MLP neurons of a small language model. Each row is named by its layer, matrix (up: input weights; down: output weights) and neuron, and shows model dimensions 0-191. Each number is 500 + 40 x the weight over its row's rms, rounded and kept within 0 to 999. Numbers have three digits each.
After each neuron's rows, "fires on" lists the tokens most often at its 100 highest values on Wikipedia text that the model never trained on. A number after a token or word is its count.

L2.up27:481568477500530514497563435518531539462531560593467494473498454456505550476519541440524550512471564534461564497483518490498513539550546409479505507488583443464456530491514381478525497520539542480487439486509471515496510538481551499522505457506494476527460457503454463489523525478392507446513552486494571529496424492493523480471472491530493471450535497471529453540446493505466466456431493522466526606493601527481554504580404523525554427596591497486485518509509526539472554519492465536476483491505452506540486523525461470461490422432473475494453444433508532492524531459495527480
L2.down27:473535541478482553433476470589498472526521483501488434419458493444480555504511515488510483540574516470433524439502566519470445596508448467610445470524484476506498528532472470513507447547542477498514458492504532581453476445415490485488608504477520494540480490418482469529530591522501516481528581445556526521462517452469521567488496535526475487497622559509507470379461443525526501516525539484467532508453509498493530481506511540507521489580513468521551494470532577524560468536518491486463432491516518444536525507509494484525546464423501467460471512524474455477451525470492496453
fires on: "uc" 31, "in" 19, "it" 18, "ong" 12, "iv" 6

L6.up536:489476461477483451523535506521492502583428534458376508538464519562524465549479458606499563489488454442495485506562536428532459509484478533507499540552550435446503581560525489579543424531467431461468538526513541520454531518583512463426455558497529503465531421488542582475512440496555512506439475541550493485502507493419514494503509502546463509483534497513449553454530465481525503448460497501491530499490463501579476497544555482460519513489548584522489566465414499484433495471474489510499535446539495485448468542529510460500530456556484525490541529503503461499421512465519439507
L6.down536:472527550469562525503529478509525468412494498553511509532533493465453554534514534435478459489500484506479520549431411520498526466452554486479500476472479498515536409544454529479432485459425495569536493479520532462400493564496560510492481470494458505510509439498475557503461485539450454542480506513455511585584528590535560483518476502447499508507481515516559483546540516497537474508523495453515522524451580528434502535498479487452562486493514456537548398468553486536491556575461466515442532503482548530486575483548453549472452490537567532435447420490450538482546545465496423488
fires on: "ou" 15, "u" 13, "er" 12, "ter" 9, "i" 7, "'" 6

L6.up328:511507437487489551516440448517524509505504518427427501575470517571495481502503460545517489472407487430535436572508477477518502490502526462505498513553447549467469501578425497465502459569454495543499506511548495442432469432441487537476580533465520471463488440432516531466484515573474438502520562451542541551505600506524508486500481512469553464491553543547517563465538459470454475492524469446483486429537500484542595492505511501471514501573481517498496525505459496491514555636518591488465483464552501478560446542526557486495538510471458489455497493524474479567472499457512530554
L6.down328:551572465524524469496509478476469593540517538516515508431507476485494607555493503459457503527604480558504471507433405478483491543576507458514487517495518482466534471468555509495498533475525515542490507477435488526533516561510489536523403423491445522557496485484532525598514529510502518573435436543449510513529433469520422522435527451512506518463424483450429500541480457521544542517567509486494497500452449534484523485518512514470483554514475537541466476467521598537464451399542461491503459486462536512535528477606452555441501475492509527451463493482497511504459524538524500435
fires on: "it" 26, "er" 21, "il" 10, "p" 8, "im" 6

L3.up270:474535601507490482489469477503441589509449472534452549510457505519474513485506431512432499507471547535559528506519529578486547472479509526552509486555491540522558491508574488487491558467428440588487466447470572596460497540465561558493405500448410492536505581505549530496498430432560535565457510492482497521451509444471470512528497453499552547516482535520446499509446460464497537503455478459476447517429466525470450481565526502549486490488466536453486463521576488483444484439505506495513458483515524486470475541525533565457526507508464493583440502446480483583521503463511531550
L3.down270:488487478459469502499540545542498569444535542536540550483507488446514564486569526572465474490592519521515448458466473533550496462562554503526473579450569526534409407533485463439532522523445469454484560439547470534488467544520519437381506538516535514494500467492551489527455463548514501443526527432491485474450467490510554505479503490463567515503474424545483533488509482522496431496458499514467501530488504509428479527491574463449459524511506451528612492468514465528446534452502389568517544529529485496461498486536451492566476523449545450483537533507555538464507483542473478477
fires on: "ter" 35, "===" 15, "on" 9, "ed" 8, "ent" 8, "her" 4

L3.up618:500551514467527531545505491523505509505479493519507487511511447492493582495481470499478496475488531490471566432528497508539421431443498465522442502538541515530563510388503533455465545598559483456521482555516529445435564519527567437462478529557490496472544550546495526434526486471394497445461495505508516503544570487540535454486529515411457429451536501472613518506552485584488455566474479554571505491497491462485545425517464448511554468474477461477588450508448433386512500472554506476538505519503501520517460475544502477536490457490490503484527535471513489502454529474503539532
L3.down618:459542523545535521440581530533524485486488516483534542492524552512526421484617501475516501472490518489490464489549539513478462523464505549493484426492530480518464481542470531560424482449488478490497435543468406578452515463498503545482482509507510546550482506524488465497448535437486494477535485470492518503504498460501520503558468479521491549539496482455530461497426475512487455513560504458468467507473505457467550516418474499417420533509397519517500536524493555491649617544521478550427502574523539483442491497539491543552450483489483471480527464526525465403478541509574520561
fires on: "is" 29, "re" 23, "if" 14, "ul" 11, "ost" 8, "op" 6

L2.up184:526433530542527433464532467531531530510518533479472508499514514464424513529503483512503527498465467475493462545513545477448462565526496420496562550463509492493454508492575427505515553468513507536490497532476515494452549494454445554571486548497526512479562476571535500505379529494488474470482485534514485496545473449439484427516437513543493514503472504473503473463468456543546659538443480530507545523558476402477422470510528563554456436475517532444483511476437528501505511514513484525466581515537431528464548529470500530462502496466524430474586482526495545502522409457553544456
L2.down184:478530457499525555496541527516435451508554415523502458450478486538485521504447473479542558555508519511414553535509496482451496527527453528465481469475495467490526468522443468508491512505458533557506540491505504491477521474507568429470495482536494477520485517513467516543513443465480547441481550517551544529469463472394450495498465456574470466507553520568455404582480530445427489464543482425521547466489505536504566548498449569610499510428512456542489480553550596496476536467488566447528453546457479490413517502492569487510509507546537478499431552556558459537477479469537541498
fires on: "and" 23, "all" 20, "ing" 11, "ost" 10, "ed" 8

L3.up233:454492507541506483536596471541501448534527522504485537506531493483516549575496473534472449502408506506489441548505414493522476540510414485507553479531517508453574522557437489525505475444476551458550482566437496514526425520511429476482450551454489503529474544520484526514533476457472508484557576474536521486521447438421537489508552537424490452487526495495451454559565559552498506556560504544477523553492551526490505527538522497575551503457505474487553501468583433483539469468538533462483449449505462568561468455579497449412482485482462518525523432497515540439460506492444502471
L3.down233:512536472447491529465414519533529531463530516497569477492541587574461490483534483485471461440522498522475514439534589498481484478422506516475567473461478491490455470463506501433478508568581510484498486449513486486491611511528480555446505590518534481506520568518518483425529498526511519405494523474490482500495501453544516558435472616518482474468544471519491537483497599453480505477535515502546426446476474452479463425558515528506432495483571535471486459530421500525557576512517499529544476534515455518469435480445440532503531486477436466526535491481465493514526463603488515510
fires on: "in" 27, "on" 17, "y" 12, "ill" 6

L6.up182:492516449523556529517503501506553452484518531444517443478503520492438607437539478564547442480558536515528455400523520453547531563521479498494568438450564521542542489425575470520505509507508473474528616500466591472576502477454552493509457526496412460433500475489516489483455489470506554513506498457561516548522408482484534447554468501499491529462513530422491445475492475508444468511517532536532528529521607476441530490499522490502464530492448545548495487553522453464473476512460543525466576474447507483510490476422485502471540539550540572536486511514513454535495495502475425530
L6.down182:498497487527523500528502493538442582482534540504522574502521525512518451494454559529517485446510521463435472512516456475556450489518522491426498517505497510533492547467415490505515469444413528545431452491522473498452424458468505511537553533488510504563475508428451552552524524509479509494461579575372446473507549564455549480572486574470522490531464517553402419526540576602481541510510491504509502465465575492459521520543532434482524466455533555458525464490459541452508490503466463433525504565486517486543490471528545499496493444502501494437475520516575457490466527486552444501
fires on: "u" 23, "ul" 8, "ou" 8, "iv" 6, "ow" 6, "ir" 5

L6.up184:524503531545521544513428552423471493522454514459548479541546459563520434523495502558560484472483545547490486472511512509529489497496499515463540542511513513474534484499545549523467575576476496474550469525489530465523472481500568503456473484481487526445546607438539592513465456453507544476566412468493572486465475545486552482572510514487509468495534402487533510441497442496531497524483469434510488553475487544506582448483459553557552442501447524494485484442489499415477510507473520457417488536466495456580525496524487517505471481536535522558569540413426493508479439409493467538
L6.down184:420491516545465473520593525477475543522477547515468493435501492406462499508506487525535535517536514513545567506492442521499553541538500543470472482497489475490532446522498495495538475479622468505476523475468438596481512500486516478531544473494566493498449478448499562417443483558499497485449564544569529441527530502524501445610438510525508571495430491497496510512560489484495507579551430501498542420487516481532510483502486497480466535563477483532449504411488529606465506488446438484528463448507455505481436586442529507467509499473414539495523474505504505505485455445560536554
fires on: "r" 13, "if" 12, " N" 10, " re" 10, "er" 8, " P" 5

L3.up391:544499509430472501537494461488504473516468408491482504507459438440511493534530543545490511516498486539489500573415476480533514484542510484561520569559434520514507513496479502569513455546488405522481550561520529429584445459504522418565568517486489504516496449492554424530543518530549514565452505459453490487545500519510419493540507498525492462444426469513503529551513488452462507503561529549567488490573419553517508479538531460468496498503556489437538501476488430524420537406536512531505549552512486478494481487430406498504542480446516522448528539537531500561468520527539431457
L3.down391:552518556492459530477459490461471484458479502414566480522453461528563492473434533477515488512464532530498509552530476501473443469521506522428443526480490448474564522543547544473537541480461572546468465566461467509454556479440519506515471492477501537455499528519487459515549534511574526533505607544518497471512470480426475489513457563463504467424600601513487485516497569522455499546481481566437560526483467504445481485483509484430517461482493426576496449482481490549567570531478461523468470460525454474424481555502471513542503472529455491524430571538504559454484528520511452587
fires on: " ch" 33, "," 17, " Ch" 8, " were" 7, " and" 6

L2.up115:555522516607546420514471463479469496512569488473477517395533466471390535491476469520545522526566553481482491558558447527497515465478556541467434582444475522497456436458506471490517499564470488440541495498562521472478516448489401505487475583544533528527429529592545515521464441479533485456451525522548506470471502433523547500457536581494605504522496491514480518518533466462521529500484452508488491542512458560458472526517559513501497477480523505468518600469512486500524462545439492474478458558493481495511491498471464470547523483491504505502456570482527458477447415515561492565
L2.down115:514555587477513578568475475490464512500512510493488497495484541482423445474393538533507468450495478551498527527435412541498486539527500480531478509488544517522458625474489534505457482447554510518495523512495488428468461486527465528570508470517493541516486465509440494499515450526568519481516449504470500603475558564512432468465526492490488481561446440515561490487500543524484528523493478473468513534509588480499540576487462454529537534490466451471525509531466511448444518532446445449531564544554478547418540461531455454469531503537510489451461471425547528450455503532479507625
fires on: " on" 60, "\n" 32, "ot" 5

L2.up32:506448549550521444546517469521508549515559452548495574501493528511510439557474457529410459506421455541567559468557525505494542499539475505498560562506526496517427477381563459499562532469452450502510472534503465514491483515472451537568476501552484409521459546477512449393560504437489421509519524520432483541448449483483475503503540505477571484454492489481499482502490509537495517548444483473414510509532452579526496530460485496542463516513571518553490528478528535478501502461473488534506477514456470533461493512510488492433622540473543531498468466521468467556568414494537499497
L2.down32:494515492499449521563545512461388446488535537575504558487522451508544447571482453489546530520451498484551533530565455403492435494530515495520494542593520541493535500463482533389470521504448505558522444503451483524465506472478525469518515452516510567438499549518554527563440528459513529514482453502496440486507499478477489513425469453526509492464498528452552543540463421508534454521489479511530477470487452490535517491431538449518442480547505586538536467542439508556462536451440449500487494523515534482461453531567452499523577510568545411516532422461521534510525508505495534565
fires on: "on" 19, "ig" 18, "ter" 15, "um" 14, " with" 8, "om" 6

L3.up475:505507571489517496451536476450539500520425538520504456513477528467510563565485571497530471465558506459466488512531449510504520513582610522503463599464493436550546510500535499521549470514495490531518492488520457382506455479513502522465513522543514552472444431570505470467520500514444566491466476467469513501453455520538493505494530478445477540474460454483476529514462479526477498456476522495504454593514514489495472427542609578454531499522535498548524463521453490452402478462568538478475436543459484566535424524553556393516512521444486486462523437484489438543504512539519496544
L3.down475:527554542442475503447508573568465561494462520499479540463521492579468498517458506475455541492489473464449517490464453466552508425411526536534530523463512514519482468507504467517485475496513511533529504466537498475482546537499457522466510445527559447534485491504489493601517441526405466513461454463538418518543552487540431442493552526515487429517478492546524510546483594449541541428559477466498516456552474549516576587510460469516453457474523502535485521510459501522500541543443468505577501541451546485442567515482496490504486448458492586500420479478418472481485557568569462553
fires on: "en" 39, "ul" 19, "ed" 11, "l" 6, "ent" 6, "it" 5

L6.up384:522466504498530537571502521492500484485515560455474522495549552485537486454493506536478519534528586496429510460583526475516498509540521503436559552512504448490505497505537532542503503478437473454497512522528450549481504484431513512512486497493443491463619451531573554447495451501464526453473473514494520491495438565493560494482523501457539559447479471439486488452589507435526442577503427506508528460457442445531564527469421560505494537467481506496455563478504477481449543470521579503519441520454516528471476476479505488482499502526629578481533566399494441525459517438545447466
L6.down384:479514538508508546469547538531515512527528509541419554528528499489506511498519491466496452527520431576513478562439424453482495468462461461462407481501485499448501515414436488480561498562486566487455513515511572493491468491576572479487563548520480539421446542516416559565503495516539479517498506538502539475528514437518574496469483547455491436594494491510500489514517526541455441530512468443477452500474549540471456498590577447501488460458445502543455507479524448517547495505552549442468509480526552481493498599548518456420454450477451502505519472504503528463468438573507550525
fires on: "u" 37, "o" 31, "y" 7, "ou" 5, "ro" 4

L6.up360:482502484521460518463452519475474474539519527519411507479432592537467516501475458544386565460472488523511499503524506553496499537495458490507589475503505475535452540515480594446513503440475472516509547538491534522538486486557508517489451520481489491475526552464484495543561468473542579459524480456456491466548421484452509518524482540474548480528550558505441460500489551557464515510531441561466545530524493519430440443495493540535558469540483532500505520477466411554556522557450568479520459452547496539485488580521416452493555526490435519573556521444451389480495509450522539517
L6.down360:527523481529475493509459501493533508579508505487480493495495543511548576579503521418510484543515517481501548474471482458516566466485428439497507531516497545465447511476458487467501604553497443490439527532518504551502524526545556508473498454493498503526484506468524550502460479540494542516471473461485517522453547489496506491446504449500361537459419495543458450490419511547570488507432515452512526464515468577480516476411551559492475444551513495456507480502533537389497583530541505543549449481570517499542499517454499566519468462507420445504512452419485580564486499476587483510
fires on: "\n" 36, "in" 16, " (" 7, "on" 7, "1" 6, " O" 4

L6.up313:463538467495554529532505507515573512504578516435496477430517491505478485443452506503470497528501493510461445510482493530455487562450552448482542506520524451455487499432411467531483516533461461492493433549513504408502453467541458507487426507484529507451499517557462462518556477455512475569495470476486399528459529467471437468518527542444540543461495477515471501539516493451523549471486551389539488544527509520570547440501510522519501516517482611520520527546561493470613516518463464398590497504495492540509558509450507511481501426527530496549446542575525525489544524435469549537
L6.down313:536510510461558526505530547471484463477375459556490502515503481544453546523464421590586506462457485505466493471503526469474512463537464454507484523475487529512557493477540476539530500414532509503570440440497537463498413576456460515483527481494453485555489445542567549555453513540508429540517494571556444531455517552514550415497526447521442604535471492481520517580490496520571537478486540540500461473518490506443470472460523577447525480505491431477473533531513525501456520512501489489486483485468428533549610504484434509499532537482454509430547480499447487547500503466525471514
fires on: " s" 32, "el" 15, "ot" 12, "h" 10, "ud" 8, "n" 4

L3.up123:524515439513481515511457474512521584446505478435512605520482504521531510485538526425485453520504514478536512579507455534484531509469547514524550504432460480478578459494467546512498538511534569449542424492503572413518467518509498496519516435562541516492540413502494511448510492544439518509481572467473506498386497495516495472525466469478463506514511518481537497498581521521503493469372533472482506464521507520542490515477574558404484478521450542487522554515441442481546512451492571478509478472459526480570421488559510474430504506421537508466532524520427546542502580468458541483
L3.down123:503468467494528474460554498498495522557645506524388465479478498505507476468452507493525519487509521529480515467445478478520530540438541567486498496514477411521406515487526524466474541466559547492478474483521445545493476505492481447531429528491507486517460525558500445465508521485507470475495548435616531483593485529489416497433604446485522479525505488501468471550533470534483438507499521531520418484495585543475506469586466490471455573568564518467512476527433518422476516474571483502523500496503463505565499535547571542485575524456478476506433527479541438507494483490518514483
fires on: "y" 51, "l" 13, "p" 10, "it" 8, "t" 4, "h" 4

L3.up743:485506508597536579498469533459563594489479526410545499464490463546506494466478482479446360454461564467493516491477488515422510479489475493498518441576493485441459449466520493561506510479464480492557492477475438514439532492467480524515495476525474529479453486548523490458487498534507438566501492492508515518562486460497532513538491508489489413446560512503536486475514509450451451472436527447529565584515513495462521531485592515479590557547470517555456474549514504499524500498593549497487483504510528496482511503498560485427527462534498505479525578522454544499524557432432570408
L3.down743:565485444502548479515519499495489501424535527608519413468571459494570583548486542448505471503561417521485507494477516472547446481469480569517545509506496489514485471479509541491477480509449569501491522518502526535525486490511568515485541459540525493498552507520456510419564499476468497411501463541532475517504553508456422466538523448433447546533493497586458512498492493497539447575512436466456546494455519543494539460479458521566439509501515476502494513543470482434557465530428482501477568440548455438497454480502452495517426486508486547501454488539456454555566535543511428598
fires on: ";" 35, "ut" 17, "g" 14, "ir" 9, "at" 5, "h" 5

L6.up549:529522408532530494517435499501460465590459481454487485540483497534556449491549533500500432453463504538512437495461480584516452507567498524503449486514481597413471476477483510539528422523536540581508497467565486489500533452498528515561475492515482505518497516542462496482543521531468561505496539497495529482413488483514405515463461493543482411528509441497501492459483573594537525599506525408479473435501610531478463446478420480575513486487520492506475533512549494531464509481565509490444481483503556505455502520460520472564532509501510509461496583438537471482508556485532445475
L6.down549:454535505442440484559583610521566437453502449492581564543442501513552537518497539493465519478475497471579436493581451438550488597477425498466429516445551485522434481460466470463468529449510524547562429556500495482531552524476557430470434547457434509465533519513517497506494504450494489512498544478479544572466446465505531467470533511476502522508473481561441525508521487473512560495478460513460562508527446554532552557493513496446488474539490426493520510498577457541503484470513501535568458501492508470527491511426457463499528418503439523500547535508484505562477502517518518472
fires on: "th" 27, "K" 12, "m" 11, "st" 10, "nd" 7, "d" 6

L2.up673:513466549465521464521567429465491484524500559509439467521491398536499505498545482484569473486535532453506531498508451465444571446501483504446508489461528453422432551557484485516539513517414495516473511562512488573557445531453542492432438545492514514513533490578543475486506570576540461458498427504495492469512444455481531508435468517505539512417499514457531487516497445515497463482510460461514500553463485563440494539544561495522533613542493543529510414505488523492470572535521496502586443485487524523517509535513443494573477487524478468450488428498559510489527486470532598554
L2.down673:545580569482485470486470492552515517449415491386479404483449491448549446549472478557498544479449484504521469484430482489532464503533426491503612527523510472542512503507517497545462535540531563508481507482484527481505533547510481466544520438466444501497460466552509501461553444440509538528565484441493505510506528473469480408585525458506505460506576553494513509499494447539507570473557521458515517492484478469466505526507529493512471488559519487460508491546519540500448602483556465445468505495493459525495423546456502473526574477560580496527535450430543564445467512476535552430
fires on: "ant" 22, " at" 21, "ch" 7, "le" 7

L2.up549:500494513439538591506508498485471535500490456432539501519471510495461518517493476527484414536481551500504529437496542469491497513515556520508476565520451457489521498517468504535406522428486443504457481488471481508468520502557563508530458422458468506525521574484536480466497462452521583502569493513506431451408480476461492520615485497418555499514460513480482472515567578489436502495472507437466578606529444528462519504498505424566546534449496557485487517523581518529575482468443520519513506466498500473480488489554506420461521572589504501526514448468468501451468530466460563470
L2.down549:572496499500510500426561579504526499498535576532465485436549506559580485483466482439476436429501503474518563452557524434463476486431495531436533564477457507514481572507484502435511499506544491515497588519555458464499466478448484519454561511453493588469501519552496583523434492548495571444553499532539543528568508440524479452531512566475516482426504467524467554454478451498517485503543492444445519479460485512559524500494568512500435476502523516440479513489448409541479501537515576462504513468478491498571500523474491499539453470531472477576427508468435483501461509477478454561
fires on: "ou" 43, "ut" 26, "9" 18

L6.up52:518542480520439570496434471461481549546518495515487530537550489439571491506446504511497519469510491464529487435477521523497496487526515542463508512485519544560410523419457570516442488530456516551453509501431541480497519466539555448399466545506479488541565525507519438458533508503467487458507548442587479451502566451460592525505547489485450449490472519582436528522467459573445448572486558517467469446543421470507502534558472447534577556521477459456496537544516563474481457544510525489534454457605513528473462473553505477582498524497518523488504539487502513542489485517492535544
L6.down52:519578513538573458472426445480463457481536510519559547472456451550478446521528531502500467515467486471502585518498506517455506535464466522499427527430455523552583498536466530506532507468493468473512466481542489535521549524525521474538447411525529516469489516497580507570460492529460397504539488490423543510533483478489443478503464591424425570487561522457499474542492451484484460443593537453542494505467514513481504424485511511461438529480535490599503520557445512508530523479555529554519464496445448474564497477529463564513560488459495450490574514496441472468529498464550545470
fires on: "a" 21, "re" 16, "ion" 14, "i" 9, "if" 8, "ity" 6

L3.up517:466513514526475552455527504526554489442428473556449504543504427494527507513446511516528532507494490441536494559518504524441561449554563495507612504524514469490498501508502470553490509533571535503436490496459505451505466515421567536467481503555589581440468444545486501530478520546496488489545522454452474522552458538505527481435443482558559456446483528453477509521505501530497508586403505464547492528565508467495360555478559531519502476580494511497498531490467537478496487512503524460430514493461429516488467544513528538470521555449510525457543496477414535507529461580529477440
L3.down517:482509470517459489502463538492513520530541567435570438452487476554447508482478504404481422447456466427516476549489473483487453521458435517481474524516529553430498495580486576460527465485483498506530484467552505517539507483531507493556466507427487537511519502483475522511517488549478499515546528513529537484459478471551502479621534492524504622552496535517487478534444528495530473483557465502453494454435424521530498503550422500512477568541533453562443569534504531505560495506518514498490407534477491508521485545489445477434526477480481485531459544523595422459545541393562543519
fires on: "ant" 30, "ed" 17, "ol" 15, "ing" 9, "ent" 6, "om" 4

L6.up163:510530455540508423498456460515466504539481485495519506465591451571492462496533436450500500495484535466483418494542437554466529519473421434546509501489512520580481478430526533541463548485465510482540483513528540441529456486453452547508491516513513506531572510520520459512488492538540431486571531491524420500569532531496495489505486604529554452515428470495520535557478447503554419498489499491467515559482496525550472557481478500517610544437557530536482528430453477487487473415488477455488425479435489521470488444502616482530489510507525501506422548572516528522466487535464499561
L6.down163:532523505546540511562455507523470548527504455470489445554490471523520475521460572453500488486500499616545528514502509459556463504484484480545520460454532500574436484521492465505557481490536475554510453457513546543376476506514498479567599433518434428564496593514488486490444484497517486450490489466507495518507522433411453479448543431489550508462547442415512434478537511469488496497482493495490479473470610505558560466486468455471502444526451496497496505474531553444533547497518496528522554525439506483512499530492524499450579567510443486497484452508524500568482593457558483523
fires on: " \"" 18, "z" 13, "l" 10, "e" 10, "ot" 10, "ar" 9

L6.up466:521519509528485502476508446543544514494485502506420431502544526574455497477552463477535474520478476534439475531545508467489502472455527542548519464528453509498498555551456542516492399504526550532461503488461535477455446486508535536492494493392465514501471505479474533544544481522563480450459538497558432462583554551448505395463472491569501534480521502501473502495473506486561503500460467445531583413551514510496534417442564506489493420523533535472510552537478447487447572527627530447459422458505474478513513506499439533595483525578491473468494515508467495538464494531522490545
L6.down466:492491516544502567458490555449508501525561553420523424457561530524493516467452535494557531472504494473518509481485480511483453489529445561456489541527493444446545477453573436479533535473511540493535440515493529579448487503492444443446481411505505483558474466513541473506569501485551577555531513504439488517503512502516487506504416443438545495445481503513480483504504475492424481503514477542429492431504585529483472470521498526511449540506532458492524468432515573476576495546529470535497474498560478476459596503523568440424509547482485466441571474527480453513550504543628520518
fires on: "er" 46, "in" 16, "it" 10, "ld" 5, "ell" 4

L3.up255:470469502494485506470513486530338613521538498554490462465526488524566478478530490485459519514504525432464514509518488496484473501488494456495461515498467500473454509551537480531470504559493563541504459383534493387444469540503563525541494504536530479532511528536395473470457491480520470464495520534549574507574471482564467535461467518542431490484520520565541543512503533531550477533485516539448514566454588474488473499532490504501474511583543487486537483537417423525525441528503460470480488450568496555450447529459523535540560460535531526529463510483530460550543470440493453530
L3.down255:456509543521437456495518564502495456502547469525579497474522424557552496513507512550450505450438491498500455447521553547499450495502437396502432406480451489500466499551521562471492531522557481508536478476485595507509467484456494521492536515531505489470526498543487493540435457546463516521506551475576585442435465361544553507499455458512527505457464540493514557481542519493515519496516577525516482528434557546502520494521482472546522481564546433492528485455545509522494497481471541482537518472499488507573394507495505555490447481478448497565483497404527527530510483478571520426
fires on: "uc" 49, "nd" 17, "V" 13, "d" 7, " V" 5, "it" 4

L6.up694:461477515541496504559501494511453465448496483455462517493580495471423545464491397542467474530415506561486520553526501484516503492488571547424491529465565460469478417516474518535460550450474439500521476545521500493515443514517438468506497546464567445506575524580483516465420559469561595556502504532480482531477556487547511486603456540552488490486486455489447490453485507481483479487510396459491459443446485477485490496485468531520532547500563519479486546479499492545487490571536463481505521494541435529391541513579484499541565509522509554513489525577480489535493522514567495554
L6.down694:526527507415464484504506573484606485564507444520491530470465523463519457502483519462471605504559476491484488485505423442431499434521464458552416497549570512474540482485494462509537479487494532495526537510442465484569510533481530573499590440500427533513472511458573527499462534574541430482509473455502533487505479515499517540477514487467512509554558529577548505437478462539578445486461479427462546503476528467525462566582526488463504449517471530522538500485542505469441457456544514466477505567512530530551502497428462525492453488498445563485499573492548472467454431485445540481
fires on: "r" 36, "es" 21, "n" 12, "o" 5, "ro" 4

L6.up40:538474470416505502466429519454505555486577468508481504431564513459543513480491472532534524586514530541495472519531495474553506477506488485471477520487555493491478558532441483432412472492459484483476383478486538484488516493487505524519470526538564445438409494531422458485555542517488433509514506397503519479501513529515445489496534481474519480538433499514538430458526512544514561497500472495552470570524574546550365508462488525530483511533529566488554548534524442517507485510475421449478492482518532536461443490540536528469482568432506521498492483532533501446488522617543502555
L6.down40:377496592401452563536546523505502555453433500501519502522482481498463527448473402461532428465505489533485488525493459610451476476457528501511479582506460532502466534482490522508440483462460536509513478505516478528506513562447489492519530493485443509545500501498527493503515467474477555533512493467522454526439486573439507486569438456506585529541525433511510515512534482504469466450538545554582463463444545483499562441565442462490475536452517465537529438492564494469537500537510546450547486517502526475513549488532425488425454520556518559555493561517434508463560541498541487485
fires on: "h" 26, "y" 22, "ud" 6, "v" 5, "ith" 5

L2.up92:466494502497478508472560494508391499529475523471469482469483440508504552478543497494516525526443546512534517583515502494520492533554563464431505539502532443417524542517495502513411523482539476522444466438507498495531463467550522470524495488559569562520450508474466453478549480476494484444396466491526417506545527459480420559556502603539585512519464530450458505519492507516517518518521564433472508501528437445565562505482536530482519529498515574479523485578454550404561488482400478548455526485452467504538470493520417542522524559532510527506471512480491527409493516518523521505
L2.down92:524521500503521540525479588449559549472483508512545457478498474461390450536524490495511485521543490517506487468491521557530529508510492530547467550485439454508456458498523440592455616423493518522475509496499384534510472530459498497497465490479436608457437482488480428528524576518507501449473466596453446500426519511512534526540534496466445518479456540483511491541493480504506469484458511468536500587542558474426460492486437510479500504501479529586516530530569585423485489474562542516478471494479429508547522509472481493492493487540496556455535532597450439499483536500481500523
fires on: "ow" 36, "-" 21, "ver" 14, "ot" 9, "n" 6

L3.up734:533511540475498446464503592448502497479468397484500591555561473518441500546452485515513469491473551515400566572472534487508475496531537419512518555473450453508553521469562494490546476445476502521456558506535537519509441482627549593560399493461443514511482512493529457491414554547468518514462508604497518428448541504558483458537442481465522553498476509519473524464463493522460502549478486472423497533530419473526507469522473531479468466511529526504460441470504497532493538483597492529494482477508530499495531448532517480442516542501512500526519447545509452502510454482516475477
L3.down734:456539501537517481452423506514495544550490497464505369509533490476569497533501534501495445531530469479549476448557492490571480544528588564475511474476502477523436492531481512539535537477480485560555437486492471536422483559461399526486516571504530550559553493573486482516503474497440498497540458446494418483527518578471528476476542532554507505493479506483505480368508496537463441436494494548492493527490487492530463493550507546482556486523500467470509487484536531502461446502537538509537410493503433545466498502505512518557437460462487515614470549502405521535550415480485505515
fires on: " as" 56, "le" 26, "ou" 11

L6.up197:483447465473553504456490497513450523487530474468477506522491451539476468530544489436459507480557493452519450510426450523484518513493585471499524452439512619481493485494492473543478430542518485554512503494459474513514468569557481496514507578551443462569525459469493513464509505470509505397603477491439588578446481467490463512490442543538481537524474496502502527535570472477497535486526566518460496603560472492557554539426504563538480549558485480454497460550550527525480494560541501522453463525602517530447490557531517478447464448482522529507568495489544484487551527474438480451
L6.down197:555488530498525527532514517497427484432468512470534443531433512442477514503498522533546446463483585539531499475522539456500516502432437498443522485549459421456468518559542534544472532495555604504561518472510427441572492500449500528518467556497432534468448545465480535459480487565456466511569452555513542513396462473490469545434528480529554497466492412487528462434504548490526537460464551498527514522501444525533448466585478424517462464483491576523489549499423468527543476517539543525531522460480548445510494511519515532539470522554480473560525515414465554542510489506503466502
fires on: "f" 26, "it" 12, "p" 11, "ad" 11, "t" 9, "d" 8

L2.up231:521532537449515445575480557480526492432490497468532506460480500457540521509465480500496477481515517503533482406547524533507552485489479490471500525466516457495523507526560597521521563493485440512577480595548483545513513495529499486404474476507519480484442518408447529503483456484583538517568481503479453490523489515453514541574532527417504495480449484627523500480521532476481472485506593479532506556526466533470509499503489531501520484481514565487524484451474569460470470420475463501463564445623450468424538462493433459501551436553471477476490501471534466462432562476534469551
L2.down231:506423542557417446455524473446558509482536501457498513464518565478571482486497469478511420495551578547466612505477473453509450499518466530429550482524518514486493497530498503521451448514500409505535551572529442507543491491532412496500454512509442583480551456503484462539523514495544478577561518525505521488526487539500466506464547471502498517457481489585575391537568493513567464534489459517444528485480529450464501520404559528541525448577448470505501470561533476463482518504507535544509527491528497447530504475532484504439439398521483484457524516535491435478498494511478540485
fires on: "ut" 51, "ur" 24, "u" 8, "ue" 6, "end" 4